config.yaml
d_model: 384
head_dim: 64
d_mlp: 1536
init_std_down: 0.0
warmup_steps: 200
steps: 3516
MLP neurons of a small language model. Each row is named by its layer, matrix (up: input weights) and neuron, and shows model dimensions 256-319. Each number is 128 + 24 x the weight over its row's rms, rounded and kept within 0 to 255.
Before each neuron's rows, "fires after" lists the tokens most often just before its 100 highest values on Wikipedia text that the model never trained on. A number after a token or word is its count.

fires after: "| " 81
L5.up272 [147 165 107 137 134 101 144 119 122 119 107 163 114  98 181 110 132 129 112 102 190 105 142 110 134 184 175  74  76 123 130  86  97 118 115 114 111 148 150 118  91 155 159 140 130 151 133 126 161 175  91 129 107 164 123 138 123 117 158 152 157 136 145 153]

fires after: "b" 23, "L" 14, "h" 9, "d" 7, "n" 6, "B" 6
L5.up999 [120 159 107  90  95 145 124 142 143 141 143 123 126  91  88 126 145 140 113 139 149 103 122 167 160 121 143 175 133 111 108 126 170 159 113  98 167  95 151 115 121 117 144 136 119 156 185 138 176 117 144 105 101 150 118 116 135 128 131 110 127 124 121 138]

fires after: ". " 28, "- " 21, "\n\n" 14
L5.up1449 [191 136 149 151 139 121 154 118 116 115 108 148 125 141 134 122 133 123 121 172 131 148 124 143 136 155  86 108 107  88 130  76 143 165 134 129 143 159  99 166 103 115 129 155  97 167 166 109 153 100 155 128 121 156 106 121 141  93 107 106 119 121  79 119]

fires after: "S" 54, "s" 6, "Th" 5
L5.up864 [167 119 137 112 144 113 179 122 156 148 125 142 135 126 136 150 122 142 158 112 151  67 119  99 159 138 164 112 150 106 100 101 109 122 107  98  94 125 125 155 100 151 115 117 139 190 120 156 114  85 106 102 125 112 131 136 139 126 153 137 164 140 144 142]

fires after: "W" 20, "w" 9, "Bro" 8, "Phil" 6, "Mar" 5, "bro" 4
L5.up740 [125 139 137 102  97 158 128 132 118 112 123 136 132 141 184 104 125 119 130  99 127 163 168  99 125 128 139 141 113 152 126 105 135  85 148 124 144 126 159 128 100 133  81 167 109 174 158 143 115 142 115  92  89  69 142  79 133 129 102 128 118 144 117 127]

fires after: "b" 22, "l" 12, "Gre" 8, "L" 7, "Y" 4
L5.up349 [177 123 139 118 125 148 103 130 108 108 163 126 108 100 106 128  96 124 118 117 127  95 113 162 184 129 118 217 123 141 102 154 148 123  87 107 180 125 134 123 142 146  91 146 152 127  85 117  69 109 129 151 121 145 125 127 139 111 116 133 132 164 129 145]

fires after: "S" 18, "n" 10, "Ch" 10, "N" 7, "k" 7, "for" 4
L5.up543 [ 82 130 176  81 142 146 114  97 135 134 129  98 156 101 132 106 123 130 143 162 139 151 120 104 128 104 160 101  87 131 133  82 104 122 102 166 153 114 148 133 135 105 131 145 114 169 124 117  88 133 136 119 112 164 138 149 126  97 134 123  93 126 148 138]

fires after: "- " 17, "ph" 17, "Ch" 10, "Ph" 9, "L" 4
L5.up58 [151 129 133  77 114 134 126 103  88 130 119 117  99  85 130 134 124 125 141 130 131 172 120 122 157 144 146 102 114 112 114 117 136 137 131 142 140 136 127 122 122 141 103 104 117 146 170 120 149 144  87 122 155 129 113 146 138 134 124 136 135 123 117  97]

fires after: "C" 17, "F" 14, "g" 6, "f" 5, "Sw" 4, "off" 4
L5.up758 [145 112  86 120 121 135 122 128 159 134 133 184 111 125 119  97 105 150 147 144 141 130 134 103 115 147 112 113 139 137  97 133 152 172 122 136  95 119 152 110 102 168  82 110 109 103 121 110 126 109 105 128 153 149 149 111 131  97  88 134 155 104 134 161]

fires after: "P" 17, "G" 13, "R" 11, "N" 8, "ch" 6, "H" 5
L5.up1407 [145 112 135 127 123 117 107 123 113 137 105 118  84 104 139 137 137 126 143 142 113 136 114 118 160 128 150  87 130 122 145 173 129 118 140 153 141 135  97 145  91 122 136 106 123 155 167 122 128  92 121 128 134 157 149 184 135 102 196 183 143 137 127 159]

fires after: "C" 18, "a " 17, "the " 11, "." 5, "and " 4, "e " 4
L5.up259 [146 142 135 101 125 127 149  82 115  95  91 134 127 106 108 154 128  97 145 108 115 131 163 109 137 127 103 133 123 120 161 135 118 125 148 133  87 113 122 151  96 179 146 145 115  75 102  88  90 130 134 151 137 137 124 186 191 111 144 153  85 137 144 150]

fires after: "| " 27, "int" 12, "z" 4, "3" 4, "f" 4, "W" 4
L5.up1321 [ 99 137 110 145 111 155 159 128 113  80  90 132 134 153 172 128 164 119 115 113 183 147 130 130 133 138 131 115 170 178 131 139 129 118 130 111 153 126 144 128  97 169 131 130  97  69 156 141 213 131 131 129 154 114  98  92  89 169 125 166  70 108 125 100]

fires after: "l" 16, "cl" 10, "-" 9, "Cl" 7, "c" 4, "ill" 4
L5.up476 [130 126 158 137 120 119 102 140 123 120 156 123 109 156 153 131 150 102 151 128  82  91 161 121 147 131 124 121 123 100 138 159 104 135 148 136 106 122 120 107  97 118 126 133 126 135 135 135 169 122 121 119 157 129 160  91 118  99  94 145 148 188 131  97]

fires after: "n" 18, "in" 15, "ar" 9, "In" 6, "on" 4
L5.up40 [124 139  91 137 153 158 141 141 112 105 123 115 143 130 144 146 136  87 139 123 108 112 107 162 113 116 133 139 107 118 143  92 105 129 134 100 112 132 154 114 176  83 139 149 105  92 132 126 152 180 141  76 139  93 158 129 101 124 144  91 110 141 113 115]

fires after: "h" 23, "H" 19, "B" 6, "b" 6, "- " 5
L5.up908 [120 126 121  71 117 138 137 115 106 128  80 156 119 105 133 136 147 146  93 133 140 123 154 139 105 145 111 140 127 115  88 139 146  96 128  92 181 118 136  91 101 120 141 129 144 121 118 159 117 136 147 113 149 107 159 127 136 132 129 145 170  96 133 117]

fires after: "fr" 10, "fl" 9, "p" 8, "D" 8, "P" 8, "T" 7
L5.up1070 [127 147 133 146 120 118 121 142 132 118  92 117 159 112 118  93 146 102  97 137 178 149 143 136  73  98 154 128 156 135 124 150 172 172 134 133 132 154 118 112  90 102 109 136  80 155 110 108 148 158 158 115 167  80 160 112 135  65 142 141 125 119 126 161]

fires after: "G" 26, "g" 10, "M" 8, "le" 5, "or" 4
L5.up951 [136 173 144 137 136 139 135 115 106 103  95 128 131  96  87  97  89 129 133 138 143 163 101 125 150 165 136 152  56 138 158 150 112 158  77  95 169 101  94  65 103 125  87  96 134 104 102 137 138  97 125 156 127 112 158 177 132 112 116 152 135 114 147 143]

fires after: "N" 11, "W" 11, "w" 10, "S" 8, "G" 7, "B" 4
L5.up382 [114 140  78 155 139 140 121  95 153 101 121 133 122 152 142 147  65 149  97 110  89 127  94 131 125 104 148 163 122 104 118 102 169 173 149 112 146 150 155 166 144 103 125 129 144 119 121 145 137 162 102 112 146 196 116  97 145 118 126 151 161 176 121 149]

fires after: "s" 18, "em" 14, "oci" 8, "S" 7, "Col" 5
L5.up954 [132 105 133 163 178 102 103 144 144 129 103 114 139 134 114 124 152  80 157 127 141 142 134 136 143 129  97 147 117 101 152  94 131 123 149 142 149 114 138 119 101 132  96  95  85 115 135 109 144 122 102 130 135 157 126 192 127 132 145 146 109 117 106 128]

fires after: "w" 34, "h" 9, "W" 7, "b" 5, "e" 4, "nor" 4
L5.up743 [141 124 116 121 131 123 187 106 167 158 168 152  92  89 188 163 136 137  91 125 118 113 171 188 121 136 142 121 120 109 143 105 110 155  57 144 132 111 130 156 107  90 144 165 127 123 154 135 130 158 130 100  43 121 127 110 158 114 116 129 139 125 147 115]

fires after: "G" 34, "g" 7, "c" 5, "s" 5, "it" 4, "r" 4
L5.up966 [158 154 118 156 112 173 102 103 121 141 130 144 147 147 145 153  99 163 121 152 182 152 131 116 130 137 128 132  73 176 185 149 127 134 118 169  72 143 164 141  73 143 111 114 105 135  99 140 147 119 162 114 134 181 139 146 153 100 119 146 141 158 107 131]

fires after: "b" 24, "B" 15, "the " 8, "(" 7, "An" 6
L5.up1037 [136 180 128  94 118 131 113  91  91 186 140 104 134  92 131 162 111 168  91  98 143 120 176 136 138 165 160 169 145 127 156 125 155 157 113 147 115 156 115 172  82 105 120 110 100 111 110 153 131 115 148  86 120 131 164 190 122 116 149 137 117 139 120 157]

fires after: "re" 17, "w" 16, "W" 6, "No" 6, "e" 5, "he" 4
L5.up876 [129  96 119 124 148 135  82 117 120 125 159 111  92 136 191 144 107 103 159 149 158 155 111 150 117  85 143 150 140  99 137 111 124 116 158 110 133 119  72 167  99 116 140 117 143 152 142  92 112 116 115 141 141 107 145  78 100 138 126 183 132 131 158 134]

fires after: "S" 31, "s" 13, "c" 6, "in" 5, "Mar" 4
L5.up1414 [144 177 133 130 109 167 137  99  81 102  92 132  98 111 127 140 126  73 108 110 144  94  97  92  90 144 100 157 117 122 160 128 124 109 148 112 137 131 123  98  94 156 156 133 137  97 114 152 143 102 121 168 146 135 100 146 115 177 115 132  98  94 108 141]

fires after: "O" 17, "M" 12, "el" 7, "W" 6, "al" 6, "f" 6
L5.up995 [127 161  90 129 112 116 141 148 125  91 125 104 172 137 120 147 122 149 135  99 131 168 142 145 100 100  85 151  73 135 159 150 126 109 101 159 122 136 138 144 137 138 121 139 106 139 153 142 141 176 105  94  51 126  75 121  94 101 154 143 128 152 119 131]

fires after: "H" 13, "ap" 13, "h" 9, "d" 8, ", " 7, "D" 7
L5.up607 [134 140 110 164 125 115 103 156 130 119 114 150 109 143 111  85 135 112 105 181 105 203 125  86 142 119 141 172 146 130 139 138 119 128 143 144 141 124 200 135 139  87 147 131 153 120 126 102 114 153 133  88 128 173 128 135 126  97 120 125 135 153 105 148]

fires after: "S" 20, "s" 16, "J" 10, "In" 4, "f" 4
L5.up537 [106 103 120 122 168  81 115 130 134 105 124 152 141 122 139 137 155 126 160 142 103 134 106 116 135 163 154 113 158 142 139 100 138 140  98 168  85  93  84  82 113 129 131 127 113 117 120  85 141 129 121 152 154 126 135 152  78 115 102 154 114 165 122 135]

fires after: "." 85, ")." 7
L5.up1243 [130 102 108 118 186 112 151 113 105 111 141 118 130  92 106 108  99  71 186  83 124 126 150 125 136  94 153 158 129 103 125 100 122 155 129 119 104  95 167  91 123 112 158 111 142 161 119 118 153  96 165 113 126 171 126 123  99 114 115 135 118 165 128 101]

fires after: "H" 21, "h" 19, "B" 14, "ar" 7, "or" 5, "t" 5
L5.up466 [154 104 104 174 129 134 150  97 141 110 137  85 111 142 125 171 142 158 129 145 127 130 131 128 159 143 105 140 141 121 149 116 120 120 139 143 115  89 165 155 114 101 109 131 137  93 151 148 161 188 183 119 136 101 100 110 133  99  95 128 113 100  99 181]

fires after: "w" 23, "nor" 15, "the " 12, "th" 8, "e" 7, "the" 6
L5.up21 [192 130 133 116 144 114 131 121 139 119 109 104 134  83 123 114 151 135 134 165 141 151 176 140 108 159 141 151 102 158 142 122 149  93  98 162 146 161 190  96 123 128 104 169 112 107 142 172 175 158 130 118 125 134 106 136 147 137 139 126 128 169 107 129]

fires after: "am" 17, "al" 14, "a" 9, "Al" 9, "j" 6, "er" 6
L5.up857 [158  88 109 136 117 158 137 160 107 155  99  93 101 109 129 120  98 110 143 129 149 111 124 122 168 162 155  74 110 128 138 164 106 113 115 150 126  76 171 121 116 114 119  98 108 126 123 146 119 133 159  90 149 127 126  92 113 147 162 128 131 119  94 169]

fires after: "C" 29, "c" 17, "D" 11, "P" 5, "Ch" 4
L5.up884 [152 134 115 182 116 109 160 118 156 108 111 122 112 118 118 185 175  88  81 114 121 139 124 157 159 126 141 137 138 145 150 144 143 112 148 130 137 105 123 109 115 112  70 160 129 153  73 129 140 126 108 146 122 181 138 108 175 139 123 132 154 135 144 167]

fires after: "Ma" 14, "N" 13, "B" 8, "based " 8, "o" 5, "Ro" 5
L5.up1322 [143 145 109 153 157 102 182 127  99 124 179 131 138 114  79 126  65 161 107 152 138 146 111 185 124 124 155 139 115 147 118 150 132 122 122 134 135 135 101 147 146 149 168 139 152  98 151 109  85 122  85 108 112 129 126 154 133 125 130 123 138 119 120 152]

fires after: "L" 29, "Ch" 21, "X" 5, "em" 4, "Gr" 4, "Mar" 4
L5.up1127 [135  46 127 115 116 119 107 135 126 113 142 135 136  74 128 125 181 111 138 128 131 134 115 157 106 147 106 146 130 152 103 102 101 141 136 158  91  98 110 120 154 128  91 128 128 136 130 177 132 166 147 110 129 125  94 123 117 115  94 190 142 120 118 143]

fires after: "." 42, "u" 7, "centur" 5, "rec" 4, "l" 4
L5.up1405 [182 156 117 124 117 151 115 145 131 115 138 157  88  99 106 113 142 119 162 128 149 134 137 111 141 133 121 134 131 141 124  97 104 128 140 143 112 127 157  84 108 135 139 125 137 147 123  92 105  97 130 108 142 134 153 123 113 121 116 195  87 133 131 165]

fires after: "d" 25, "t" 21, "D" 10, "at" 4
L5.up926 [124 162 154 107 158 126 135 165  84  96 159 157 147 142 146 172  73 141 112 150 126 134  95 141 132 108  84 113 133 114 134 161 150 146 142 119 138  87 141 131 148 125 151 113 147 106 142 104 160  98  84 124 154  92 144 112 100  91 151 113 117 115 149 136]

fires after: "f" 14, "D" 13, "F" 10, "i" 8, "la" 7, "P" 5
L5.up1428 [160  92 121 123  97 131 150 143 108  93 117  68 143 145 129  90 154 102 109 115 133 111 119 117 169 156 111 125  79 131  98 113 129 116 126 104 111 118 130  92 122 150 103 113 106 147 126 157  94 116 100 171 162 128 134 111 131 130 124 124 140  93 124 145]

fires after: "R" 47, "r" 22, "sp" 4
L5.up975 [120 124 106 142 113 152 149 156 157 111 122 104 108  68 173 126 154 119 135 140 127 110 123 133 132  98 113 155 165 188  96 148 163 191 121 106 118 110 135 172 104 137 129  95 114 154 144 121 153 131  85 127  82 160 142 137 156 167  88  99  92 166 102 141]

fires after: "\n\n" 40, "c" 16, "d" 7, "| " 4
L5.up691 [163 158 151 120 129 146 161  93 146  75  84 130 119 156 120 161 114 139 160 115 142 146 130 106 121  73 118 125 108  97 122 146 108 156 151 150  99 143 151 137 112 145 153 157 121 116 123 138 126 141 132 114 124 140 138 142  99 103 130 146 120 113 106 148]

fires after: "f" 12, "a" 10, "H" 9, "al" 8, "h" 7, "mar" 5
L5.up1167 [133  98 107 142 127 155  88 108 135 127 124 120 146 110 129 101 115 113 126 140 107 109 154 130 114 107 112 122 129 141 149 116 184 115 184 140 120 138 140 138 128 140  86 132 125 163 122 152  90 115 161 106 126 173 118  99 123 133 138 123 106 135  83  69]

fires after: "\n\n" 36, "T" 12, "- " 4, "t" 4
L5.up136 [134 118 134 160  92 135 113 125 134 101 108 162 172 121 119 141  96 118 147  81 121 184 130  96 112 157 151 134  86 113 135 124 168 145 131 118 154 129 132 130 136  97 129  93 101  96  79 123 144 112 153 142 101 141 132 161 127 147 164  93 157 118 141 149]

fires after: "." 17, "I" 16, "h" 10, "J" 5, "C" 5, "G" 4
L5.up61 [103 131 138 146 121 125 150 147 137 112 121 124 102 117 100 145 123  86 122 132 119 140 151 114 124 130 127 135 132  93 137 135 139 113  61 144 102 113 152 158 104 153 131 152 106 113  57  54 158 148 142 138 115 137 141 109 196 114 148 124 163 123 135  80]

fires after: "D" 20, "at" 10, "att" 9, "mat" 7, "At" 5, "et" 5
L5.up988 [154 181 120 167 164  91 163 127  99 138 122 132 125  99 151 166 121  71 141 105 108 132 125 164 102 142 136 127 105 104 130 133 134 145 172 195 102 120 109 119 114 151 121 106 166 126 113 126 128 128 125 177 168 152 103 112 122 106 133 142 185  84  92 134]

fires after: "B" 26, "Gr" 15, "sp" 9, "d" 5, "L" 5, "br" 4
L5.up375 [120 137 119 126 124 138 152 112 141 134 115 134 142 122 108 152 140 134 115 102 145 102 115 175 111 167 153 138 105  72 160  96  89 141  93 153 146 122 109 113 146  59 124 127 156 112 157 168 108 122 147 147 149 156 126 142 148 120 111 133 139 127 102 103]

fires after: "M" 23, "m" 17, "em" 11, "el" 7, "Col" 5, "im" 4
L5.up934 [186  91 117 110 167 130 126 165 110 160 132 110 148  96 128 113 134 148 142 116 138 199  96 162 116 166 145 141 123  92 110 176 114  92 167 103 147 151 184 131 143  73 129  96  71 137 101 154 133 130 144 162 165 128 104 165 171 120 137  96 110 156 119 157]

fires after: "en" 13, "S" 11, "D" 10, "G" 7, "a " 6, "s" 4
L5.up1202 [155 158 145 125  94 132 147 125 103 144 125 190 130 121 179 154 110 120 116 144 139 105 114  95 190 127 122 138  96 136 162 151 172 111 159 149  67 166 111 122 111 129 192 122 132 108 134 117 130 134  83 132 136 175 138  93 115 175 111 155 135 122 137 168]

fires after: "S" 16, "re" 13, "res" 9, "R" 9, "Res" 8, "com" 6
L5.up715 [158 129 137 136 115 131 123 135 103 121 107  94 121 130 162 108 128 138 111 133 159 132 128  99 107 118 115 139 130 137 163 134 120 138  76  98  98 121 121 113 113 142 105 106 139 165 128 154 184 159  77 182 135 126 120 131 140 109 145 162 134 109  68 152]

fires after: "l" 23, "B" 9, "Ar" 9, "I" 6, "Li" 5, "b" 5
L5.up525 [116 146 115 110 143 126 141 138 133 105 164 119 128 114 107 150 121 103  96 164  85 157 151 155 150 106  92 157 121 104  93 117 116  75 118 105 138 117 170 102 181 144 125 156 159 132 178 125 131 116 142 143 180 147 157 159 169 130  91 147 161  91 112 101]

fires after: "t" 31, "sy" 6, "es" 6, "or" 4, "T" 4
L5.up1410 [125 141 155 171 135  94 131 142  75 139 145  98 122  99 174 153 142 158 135 137 145  74 169 109 154 163 100 108 146 142 137  74 119 138 151 146  96 135 155 142 135 137 130 116 145 130 126 157 152  86 156 179 115 133 123 157 107 133  91  91 121 115 142 131]

fires after: "A" 21, "M" 9, "- " 7, "W" 6, "B" 5, "E" 5
L5.up1149 [139  76 100 132 108 122 156 137 140 142 115 121 114 132 137 114  96 128 120 164 118 106  83 115 159 115 133 169  96 146 117 103 145 118 104 109 141  71 178 102 131 180 110 139 136 140 162 125 152 107 108 123 166 162 148 145 114 176 126 171 104 157  97 128]

fires after: "." 64, "'" 11, ".\"" 5, "Pri" 5, ")." 4
L5.up1385 [136 128  76 116 198 103  99 146 108  96 111 141 161 128 128 167  91 129 137 114 145 139 154 123 148 145 136 151 168  99 136 126  91 158 116 163 104 135 145 128 104 148 112  88 113  89 122 135  94 114 128 108 137 125 151 146 156  85 146 137 148 144 113 142]

fires after: "l" 19, "L" 9, "n" 8, "." 8, "Al" 7, "exp" 6
L5.up85 [152 126 183 140 146 103 165 148 146 142 134 175  82 112 124  97 113 140 100 136 123 144 152  68 116 138 117 141 146 112 137 126 112  80 147 139 131 159 150 145 115  91 180 122  88 162 152 103 135 145 127  94 147 143 134 115 135 149 113 116 130 112 137 118]

fires after: "." 17, "the " 10, "a " 7, "sur" 7, "c" 5, "Cor" 4
L5.up55 [156 151 155 118 147 150  99 143 139 111  43 131 112 126  87 134 149 127 142 180  85 152 167 138  92 148 138 101 141 125  93 166 148 168  90 148  93  85 116 103 128 179  86 140 140 108 126 114 110 107 161  88 127  89 123 148 162 135 109 107 149 129 158  90]

fires after: "d" 12, "a " 12, "ap" 10, "was " 6, "m" 6, "b" 4
L5.up1097 [130 138 125 149 189 114 140  90  80 131 118 160 164 157 159  97  99 110 139 109 143 137 119 129 128 113 106 104 101 122 130 115 124 123 140 133 128  90 159 116  96 138 164 105 130  97 176 160 127 125 141 124 127 143 156 122 119 122 163 107 105 147 148 128]

fires after: "d" 24, "L" 17, "st" 5, "l" 4
L5.up1452 [136 145  57 108  90 124 145  86  96 115 150 148 101 103 116 173 123 165 167 106 134 112 135 157 154 159 143 151 148 102 109 123 125 145 160 163 102 123 104 188 110 101 118 144 146 121 163  78 118 133 140 166  88  88 141 124  80 119 137 154 102 161  95 128]

fires after: "n" 21, "f" 15, "fe" 6, "en" 5, "r" 5, "H" 5
L5.up1242 [141 141 134 103 141 144 129 145 175  92 104 142 130 159 149 172 109 141 117 133  93 128 109 160 123 129 149 118 180 179 158 130 149 138 120 160 116 138 114 137 193 114 139 111 126 122 132 134 168  79 142 120 152 131 182 113 134 120  98 146 122 138 108 159]

fires after: "L" 33, "th" 14, "T" 12, "fr" 10, "| " 4, "the " 4
L5.up518 [ 92 133 130 152 151 103 145 114 160 102  79 148 130  96 102 167 136 137 116 132 123 162 138  84 126 146 118 203 114 127 137  92 118 131 165 119 105 125 168 109 122  98 124 120 127 103 145 117 142 177 149 125 147 146 104 118 144 102 129 142  85  84 128 130]

fires after: "sp" 24, "p" 18, "f" 6, "h" 5, "P" 5
L5.up832 [ 89 135 116 102 123 151 113 114 148 161 114 136 111  98 154 109 106 142  82 112 139 154 153 102 146 153  73 165 116 154 126 114 157 127 186 162 111 130 120 122  94 157  85 133 127 140 138 101 104 154 135  95 127  69 153 151 120 157 130 140 145 148 142 130]

fires after: "Ch" 39, "ch" 17, "T" 4, "-" 4, "C" 4
L5.up1501 [119 118  93 122 136  99 124 102 134 133 154 103 173 136 103 161 131  87 147 138 107 163 188  97 158 111 106  79  98 124 171 113 105 100 126 138  87 139 132 139 155 124 137 134 106 134 162 144 114 146 112 143 120  95  96 124 146 131 133 137 146 151 151 135]

fires after: "S" 20, "s" 12, "in" 8, "In" 7, "Phil" 4
L5.up1177 [116 123 148 135 154 138 132 156 170 191 121 153 121 125 146 130 108 119 128 143 149  91 115 140 127 132 119 125 141 121  64 105 138 118 136 118 134 144 156 108 105 102 121 110 136 123 130 141 143 135 118 139 102 161  71 115 137 164 106 131  97 121 109 148]

fires after: "N" 15, "W" 12, "w" 10, "H" 10, "n" 7, "M" 6
L5.up599 [132 106  90 128 144 190  95 133 150  82 145 139 108 103 158 154 105 177 123 133 152 153 127 153 108 103 152 111 117 142 129 126 123 115 186 139 128 164 134 132 160 158 120 115 115 113 123 153 151 136 102 126 125 144 145 135  90 109  95  75 159 126  90 114]

fires after: "M" 14, "m" 10, "An" 9, "an" 9, "N" 5, "E" 5
L5.up68 [ 92 164 154 138 127  91 123 106 156 114 145 114 115  85 156 118 139 165 126 126 140 139 134 120 137 130 135 117 124 132 171 104 156 117 152 121 108 145 146  90 152 125 112 152  91 136 102 156  94 126 116 165 118 142  74 131 170  89  94 140 119 139 175 134]

fires after: "D" 19, "d" 13, "I" 10, "- " 6, "T" 5, "O" 4
L5.up1368 [131 114 141 144 122 154 118 130  76 150 110 159 155 121 170 146  92 154 136 174 163 131 159 157 128 159 122 139  86  68 110 106 106 140 122 136 153 112 127  95 168 139 106 114 132  88 143 127  86 137 130 148 139  87 137 102 115 149 124  83 110  88  97 100]

fires after: "|" 31, "| " 30, "0 " 4
L5.up1381 [153 160 133 146  87 163 124 161  96  97 154 119 131 170 134 181 104 136 117 126 141 174 134 138 129 122 152 117 122  77 101 124 111 128 102 185  97 146 148 112 122 154 168 116 116 130 154 115 118 121 183 150 195 147 151 112 130 116  99 154  80 138 152 135]

fires after: "I" 14, "g" 12, "k" 11, "G" 5, "og" 5, "ph" 5
L5.up675 [134 125 138 145 150 141 147 126 113 166 154 117  87  73  96 137 113 151 162 146 119 177 147 144 149 108 114 111 116  83 158  89 156  83 159 125 125 141 156 108  46 135 122 162 152 157 134 110 135  86 144 153 110 150 133 138 161 153 130 103 158 125 122  96]

fires after: ", " 31, ". " 20, "where " 7, "as " 4
L5.up1431 [129 118 122 131 118 162 126 108  92 138 113 103 128 137  97 104 123 125 154 138 117 106 137 144 145 128 127 134 165 119 123 149 155  98 134 135 136 118 132 114 141 137 109 133 107  66 122 121 130 141 174 147 162 131 145 147 106 147  99 113 112 117 163 109]

fires after: "f" 18, "sp" 13, "F" 10, "for" 6, "ag" 6
L5.up1295 [140  99 183 156  98 138 122 102 119 149 102 118 174 127 172  79 154 105 104 165 116 126 106  98 144 109 112 145 134 106  97 136 160 123 169 140 126 123 133 106 120 118  95 122 154 135 151 146 103 152 144 194 152 101  99  85 118 127  94 151 111 142 108 203]

fires after: "ch" 13, "B" 11, "Ch" 10, "L" 8, "w" 7, "S" 7
L5.up729 [117 137 123 104 118 107 164 147 154 120 154 119 134 119 109 154 145 122 136 117 131 148 123 137 119 118  99 124  89 131 118 150  89 133  89 159 116 123 136  84  98 116 152 147 130 138 172 120 125 143 106 101 100 112 140 180  86 113 153 147 121 110 140  82]

fires after: "c" 14, "s " 11, "pp" 10, "% " 7, "otes " 6, "als " 6
L5.up1423 [141 155 171 119 113  80 133 110 164 121  92 116 149 129  96 130 114 104 120 139 153 107 146 128 141 135 164 130 158 136 112 163 114 172 163 116 104 140 141 115 122 166 159 153 100 115 120 179  76 105 121 118 146 129 186 150 114 164 137 118 118 178 118 147]

fires after: "b" 13, "p" 13, "Ch" 13, "l" 11, "P" 9, "L" 9
L5.up791 [ 93 155 117  89  77 107 136 105 138 174  93 119 143 149 116  78 134 138 129  98 125 160 138 148 106 144 179 160 109 114 117 110 142 142 133  85 135 122 124 111 138  86 141 176 106 118 144 131 128 132 141 121 146 160 122 139 132 129  98 106 135 121 111 142]

fires after: "u" 15, "S" 13, "s" 11, "Sh" 6, "H" 5, "A" 5
L5.up863 [118 125 131 141  95 158 165 132 134 173 129 121 118 106 140  97 108  76 108 129 136 122 144 101 155 143 114 137 110 120 162 153 101 143 133 134 133 118 122 184 165 138 127 147 159 138 177 105  64 145 125 144 115 106 144  96 123 146 122 155 102 145 101 126]

fires after: "w" 16, "W" 14, "wi" 9, "E" 9, "in" 5, "Lu" 5
L5.up982 [125 135 125 132 158 137 120 136 108 117 156 173 190 133 144 140 106 142 157 167 138  91 131 150 105  69 146  94 124 143 112 122 122 156 102 165 151 103  69 129 135 165  68 128 126 136 126 111 126 122 144 132 155 139 110 124 143 115 134 154 140 170 108  85]

fires after: "re" 11, "h" 10, "G" 9, "g" 7, "f" 7, "to " 6
L5.up1349 [ 75 126 154 122 125 132 136 154 150 127 125 121 148 141 170 141  96 157 117 157 175 130 151 119 127 121 156 113 115 157 148 121 139 112 155 139 112 122 121 123 122 100 100 177  96 155 146 130 126 128 119 146 102 147 129 103 130 170 133 114 164 123 149 148]

fires after: "| " 30, "0 " 15, "." 12, "1 " 6, "–" 6, "5 " 5
L5.up956 [151 153 148 148  99 115 144 125  90  93 116 150 108 106  80 154 124 129 130 135 115 126 119  98 115  95 119 133  99 104 182 117 150 110 102 154 125  70 128 105 138 148 126 115  94 128 146 102 142 139 163 115 161 124 153 148 123 117 146 146 116 110 133 144]